Weights of a small transformer language model: 10 layers, a variant of Adam for these matrices.
MLP neurons of a small language model. Each row is named by its layer, matrix (up: input weights) and neuron, and shows model dimensions 112-367. Each number is 128 + 32 x the weight over its row's rms, rounded and kept within 0 to 255. Numbers have three digits each.
Before each neuron's rows, "fires in" lists the words (lower case) most often at its 100 highest values on Wikipedia text that the model never trained on.

fires in: "full", "side", "lord", "wing", "bone", "sea"
L2.up123:143138093138158078126118160120085065108113188057130168121165177106181173069070106139108066112164131102155167113128129149126122099105124142141169147140089162093136130143176158093131141178109113073095113146139141084104182154155159150113149102174155140142136175159121106050083151166109102114093133145164121032180163113136138151115113120159141105125089166114154124135094151115120105140170089018185112101162116170126127111158063124130109134125127123121082168202230174139121131113152132145136155162070096141153154131164111104144143090106087098163097148101101089159124150159106147131142167162182085162115192061104129135088174133134114093152132157113095153063151122169089104158147119117085176080144157118201071158100128159165133121098119070105102101141154120137142141110140114

fires in: "when", "where", "once", "after", "if", "before"
L4.up575:095135154091173115173131156186127138181148151135129131113125087156084119117134138155117131136155143162159156164175148036052090129159136128138046248167117137116114158146125155121189125099141131059187130109142078146140124134131147096113107137158131158107144153117112117169084186145115083109127147116103129121148125114181136101133124118159106209108040160138144154122155147152135119107128079129134134141148140095144157135128129125110163180169082106149089146150181151104123148130102084145106099145089131104098109164189120137150130135128141164151081132104133081140143123193057136058101142125117119067052156103177150081107104107137112154092133095154100116133136140187191124120170185103150126126121159150175100134117128173070153076161121143116152103118151092156189123115138065

fires in: "as", "be", "role", "title"
L2.up506:098096107153170097149120163096071127151086156088154143116115092111117141142119142197153142101116138090174119144151181111085108135103159117138090157221111095074130133146115104153181150108105101059119145134145140131218116138178141087143063106177105141101146087132101076132083123124098121101097142170162098096143121159169088116109143157122145156143154173139134112149151145154106089060105053137176110096147107095139152124107130134133196142129149158138095179087145098117160104190117132084168124070139102119108088107243074139127124108180101135151142194144091123148121114148131144170122138072132119158117135152132096105087099122175184095078136129125150127140117119081144106083102206089110084174135094162134095135127183163114104072081119110098210155129182137124133136140177100

fires in: "i", "part", "ii", "there", "division", "music"
L2.up1002:150053205129129148136154132131154124113130184132164156115148185091085087103130134155162100123164087126199099087120157122106142085147112142175146092157069160177124120166092117120162145129147161118129131128177097155115139104145128155087111107135092137080128103117109100128119115170108108202144156109145156178113074224088138124169158107172163035148097132155105108080157123072072147136128125100086105101163157162161174151120109139112109117117105103153145189171116152125151179120118126106138089177147108106137137124104109081110156111096098117125112106194182156165139122123132163103180118137164155137121101123146126116112098126088147194085108104199099133078073123117115080172060173144135132147113130146108175147157164142149127174155118121118122177132163124120207108080134094

fires in: "with", "ft", "position", "serve"
L2.up1190:121173091122129094153143109155082084150130153133136134102118084155175152169117136109144181093138114149187127159099150085144142149144192129110120179105110122223121109130069139127118106110144157139146093148145115113176111115213125128156110096096124126173118117156056114072161240140095105131105134160122156102075148130164119127103113137113167123158115115115130081145063103121108079129178091155131086111120180079127164120123140115121145143094103058072152152125117141182111204159054097126167139160118128119123124050112147124157100061147153085107188178115164116148145110112145131176148140142110071113150185076121164155129152100112066133090100126134150131134112177133097114095185110090066122083059078126146176135168113062115112155108166090090137102118166081197202170130164136

fires in: "no", "named", "ann", "offered"
L2.up982:129133140149157110148143070086112131083137135117121142114139094112087174152079112150142095163160109125098119140128116104128079107155142150162092141145167108118120086107046174140181137154101136168146121067086111140167116093107086077108153128136145116134119155070141136114104130108104153135148107096062125063069112219160138179116100081114217095174101192141113083120174147138096132133147151172166143139158092167158131150154137114076122116043106208156159140146089181124129224138141129093110143138086158112143065080038161163143122147131072160181130134134147101152086141208053107154131086172106121131101097141127158141172121138117126098135159177116075103114123156108069147161139122132143134109107140139128113148113130115093139114158130129175173083136139103127073094116133153

fires in: "w", "william"
L2.up361:159077089117182080160163130119111127135162119104156142168154183151095158104120135096184165120090099099116070159127122130106093134090109114095133148142144118092163110179139118132146135193123151113111096109189108129137174127129082085125100154155148094140158158068115108129129144148072159149136100113177184119123110133197130176100123146135142188157030119135148145125095156122062077112144126161144125116161111143141115108122096110096114183129143136191129128193144080103163187129136095142129135140065080122153130112099094092176168203125086110110078128112102111115177127164079061104128137095156123125118173139094123148182143129107180126126102135157133114107068196154122097166130103087191175096141152128090182168128137152161115160089164129123129122121127111136120058166119145

fires in: "side", "other", "music", "player", "company"
L2.up444:185055070132189103144113065158059112139191107156085086138114158091110163146136222159161098087154197115124132174110125097058154161144139153088166170185102103168120139119169104126125143126090103132131115093114143118097134119140135153108102093072141121101125136186101083127107188116134107099103152098174102137119134098162148183149048129102151130131087062100163096174194102114144149180151175167164137164150122141086146142155157112115167111162097140144054190137114100126100126131176133149079137151162116108140163139128163096123131099159112127169166107133137102165096127143067084143134154084211133109163115103128143132111098203103077102092089106102147107087130137184153129160100157150149165130139139116140140152106173188110165186133128079110166162147068144216148129105134135

fires in: "such", "other", "same", "professional", "working"
L4.up116:150103080152107113181132111173121141178071099141105127159087078140121143107131116132209135128090131163113135127084118083173100105118073075105106130110162065091170157101120109209102138120140085110105196137151151053131133145166137092132163120140124108139086151138138101058140129141085122127089136133170151169168139060073117157125157083109093092105089129106106140134156177129105190129136106109157126115141124132125167124123103069180125152134106142111130105055136096180142135155126139075162133175117132138023151101177123170135115125124106147168115221174102143105072201170104119134108171096101183040098147164121085150193078110132123124089136139104137121128114109157141102139221196132157095195138135119157128073122155116134180127082189124088078192182105158181148103135115103

fires in: "be"
L2.up1062:109154143119138093150086161104107101105093087141132104096152153080114117102120125143178114118130148121146120146118130096192122150107157182136193180130166117067150121144173140147144140140154122119098109111128143123186108111160181113143147143101116163203131112081072118090142116125163136179103149088103161047083043101172083105134207103169091177132187103117174159097149136163176144109112123092124120119108081131140097118098108115080127120092076129149093150154181107052111133113152134150099116122209114108172076102173115066111163145139125101229132130149147117130138101189164132122183175143140042135094100084131159155130136109113157122100120170152115089125112123153161104076147125092083155187096128100099173101111106132187065073121116117167134164160112138106117139084123147

fires in: "at", "over", "under", "held", "atomic"
L7.up1077:146129125129116150119152125167144091153213076123185105123115107123127103070078072163115154076110129125157132165143183179113058106157191117123118127185109113118111129164119146088151049124099073134109159114160099145142113131097162133146113139107099155133137138134072172153090179174169157132110147070172138119130130100164099123137151133113109129133121128084152097183118137089094100083162125126133137061133155091172112106144087108109135135084056107199124133115157170186148116137101138140172133145149184130148085204125105162151154083120165192131146122168092054126114143073136110078127105163133138111034163156119138093136116067125184144109078158143141122144132171166083098096112145099101105193147210091150073157142113120148158160117120165113094136101147066124108146136117132

fires in: "himself", "2021", "2025", "2024", "khanate", "initially"
L2.up948:104058152145129111131150127161100100110132087158059117121072122105103137080121158116135125118131143132112137207133097148128141146114119089159116185120123148090160094128143163142162138073100106106123143116144135145159129119107125063104106067102144128073109094120168112126148170129120129106118180128130103153085109144174169128098157102114196177158144100180189124079151144117091121138154092106115091116071108125158124198097128139114152125107102109168129114181168103115083144149147217068082149166094096072090122110174076076148140118117102125129103153137107099144128151150124175131134163137224161087125145128172189123131123109079151099148082129138166067102151112139149120089158114097138177178040121153101121120186160115063128138108111071100160144122131124158122105153148126

fires in: "research", "development", "this", "system", "it", "operations"
L2.up395:165174215118131102114087126176143118110091185100116144120151141097106150178099101104132101126139091176124144152088210111141164132088148100150124172119108143119118109176144123219107193114123170094118134109157126066138088160097106154054062146115115104074173131101083096104151168171062086149115136128140132126153140130087112101118092071182119142145062127143130143100198130093122104141159123155070136137084141147132145080080140165223121142101158120128151093146169140245140162133103159130103129133119163116022162136146110094113115091091064084152141177089163160159144157158098068099124153096145164078138114124150116131131134105140149166168117156106143134112145162082113143167133124108120134159079159184162122135152190117119122079123082154121104165148131094137194167120153063

fires in: "as", "game", "model", "keyboard", "telecast", "bowl"
L2.up1101:158170112104154104113107140065207011134113144117146103124167120092144133092144140115151138129103014090101102180131158171066131159116103111124126138154132097163091167129153204120122132089139151116124101079086185164187165100113111058159104095142173097137165127131191060161103150167133105150098138158125146154167187117175133109116177123120114144153169074121177065115134137118114090109155092135120154148144144118136114111125099102110129140140118121095138190164222101157120148119114174155093120126133125122078127109145174183147160167171223113135130156111073131072109121113166200145136180149184101137108073130093156104110145169084121072132122164111150128142123134119097126108134147119136130131167174163164140169134114135092109114144154128102130161164132176141128116094135100

fires in: "there", "under", "population", "mucca", "density", "for"
L2.up80:114091133110188137185178092125068099135104101148114123172113175114107120133109128137098087132116132093142176155183161127127157094137115166120144045130086172168124118071188106141108160124131136173089101134146130139169108103101150086126160125129145065138072169164116079176157159126121125120135069109096175165129109116136109200110118094131147161115166068149143126113151147100129150102130096113143125056141195143088142170119045086105146123155132152160159214131173179113135138206170147092147111079078086173172093120115144147171124093118122115115142143208106113136124121124100135105118205097117155128109107114131165138150083113219084180165179078141081145121132106156112118193162136129085118139048129131138147141084172148157134169186101194166131112118115076170138140106111143

fires in: "had", "did", "took", "led", "sought", "failed"
L2.up804:134149060083146086142144086095114109123162129178155115087095126086124089111138111105056149162093140109138105139141208071110148111236132117084141151198093124096120092137138191144119108124149098145144161130158085108185069150144167146097104115072146162140105149088153171139125166164161150056123142083118104121167069140138141119091056104150114127187105206166099070150160052152108119116078106165147158122111208110131117126161111123134134123148121076155122105166129110131131141116134154153124139117087160150167153123143150195112125140106176164149152136125101078168151111165095077156164126116130115164122134093130223086106077176114118119117186131122176074043111102088114132114115165110099121143101199166085171096141102089094133126147148147169117141107076152153191114133099129

fires in: "known", "replaced", "along", "supported", "gradually"
L4.up570:164104139115105118093191101068135125147111156129178165081136180124136159168147129182124134119142097090132103107144102204100108097177152218095088214170136142075098126122166120088148136162096134123132083153149066172135125137121100103033144144169098145169117105123088147143164149190174144084158120159118112160071140110130132146061165134143143088093101203135128127202095146137127104128091106100189133120207111125121116178133136144084092136166042086101084121166158127161150160120151084149173141183118120131165113104094142085108104125095167115192118144146113112130127118138070113045135085107154142122112140056156097139168153086201076102139122139109045104135161129113164116110126115160140136141060138114127088116141138126113177108085100154164110152128090160134113137155167087

fires in: "school", "town", "club", "street", "park", "stadium"
L2.up139:120055087164117149157141128084151195153097204141121120159158182139107094140124146180146142096142148142174141205112143142024008069125163124151101092144152109131117130158161139188121079101153130141105158135112095148089148153130109093109109104205152166167123123145112097088119203162114095143083136128154148105154106140150116165075166134158146148152157097187167122118161100083080149139104149110124101083134158064194080170070086132137183136087139140126136195174068099186139121124176167113159128138146060130178145180143064167146158092082115101130178118114159114130147104139095122112101092194110107159130138103158102142106078145112148153162098158144176156196097104149131111131182151110095125135087107085104154169090084148076135061175150118107125096081071081076103112085175104

fires in: "power", "world", "james", "parliament", "order", "god"
L2.up694:116119018111103109127161155082099074104153107089147168134138089133082131100125086139141179127174204125179130138085195095156116136095074158083095151154141127114157117107198107104141140149076082145150160120102125096117154097081142060141134143123099158095083120139134067063125088152113171125104160124127130107115096127115099124103131164143115109085133203106089122141119091162127147159170134129170137107172088108173120144157134133189148134089123119138106090155138098083092157157155141054100128173101083095164094127090130070170110132104142082168136172114075159133129143233096106102126079093106157133103101126139128079147127113071158146142104174122123124127115095072119145123139162146124110084127095144125156118135135237101106177129143123171100127141146136108129137170134159

fires in: "0", "kg", "larsson", "bucurești", "points", "direction"
L2.up752:081137161084108110095149160147091129115143148111129181122164214096124076061100138140107106168151101165132107136134129119173116094124155101069139130143124105147107195114100131102132145128130051086156160135090172076162172124088121056128129160163160085100088173073155124137196102152171132147126096097106139098121082155129160189105116145099163147185146080191170085086091096161154142157156156102115089153071093158142098073168103120181106128108127143182121169096134114133108185100101093144151125120096089157175115058095121126190118135146158147146131116093122189080124114106114146095126108130154158158089188186139135125133117153131109126147126125068113124150146106145074159145101133134182130167115127134143141198150115136131098091130096104065085161083134209092129114114140156

fires in: "as", "announced", "results", "methanol", "data"
L4.up139:087097134126137092165076098103120044181140103160094124106158103077149098119123128179173121130131120079148121164152119098142089130126115090136113119144140085159188086146102056059065181158117164155169127094116124189155150096072125153172090162118205139126141086152169114133137146145111137125131102131117085116122120146156176135150153169101146181148129068149169130148108131113133164152160146122106138079175158140119134076062084141154155140094104179124111181130122146157103172166186123138063148135167112118082123098128126120125083175107156124126148098125114114106152097103133137155105129119162228111097128122174163111083153133138123134177132108128137098203148056159078109161088069144182111107138138172195124141177149132139116099151127113165107082164120108118124121098142184

fires in: "other", "group", "family", "groups"
L2.up497:128140171112158134126187146137117179140118131127120160186141088113110157086116149142147120096114124100127130111155129099181109115137155112105158140205180086092113110138128139125118114121156101130134173114195144126165123119051157143123096127134083081072135171141137116156131113107122158132094114159170110095140155186104088124103075168107115102110147156111102161153107136167145108121106167124159131149127051123136106171163075153150134158135122117113114101144195147134165128141155120068176102129105120151116148176160127194143163108129135155189133163122123128135132105126134104118126111113126118118116083171122096145051069144126128097114089158111164125076114173113158166140090161116106079195150139151128148154124180157076139123115158121116128149190168110161091136165128134

fires in: "series", "group", "schroeder", "groups"
L2.up473:123117162100163087145128127070164064128125131065122177139157187124127114137101173169132172157160126104113118120174098164102129134169110170132139082164089119116141146142121113132080134132158112113154191118083139101132136113159128121145145126097105087055134166124116064095134099175149152091094163100132133146056078093175101117159139159109168112110106135127098119151141173075140095171166076074134112136114055125127085102118129097148158126106119178118090131112189131129104139194143150071134132121150076157125121192096065136148195124131146101175069089142124171142108167093136191108054167112137089095098125125113113172134203138082138083119093118110152153034118117164090222145120133159125176149161059156165152149121173112152101106061149105140143140114163107151134057130128132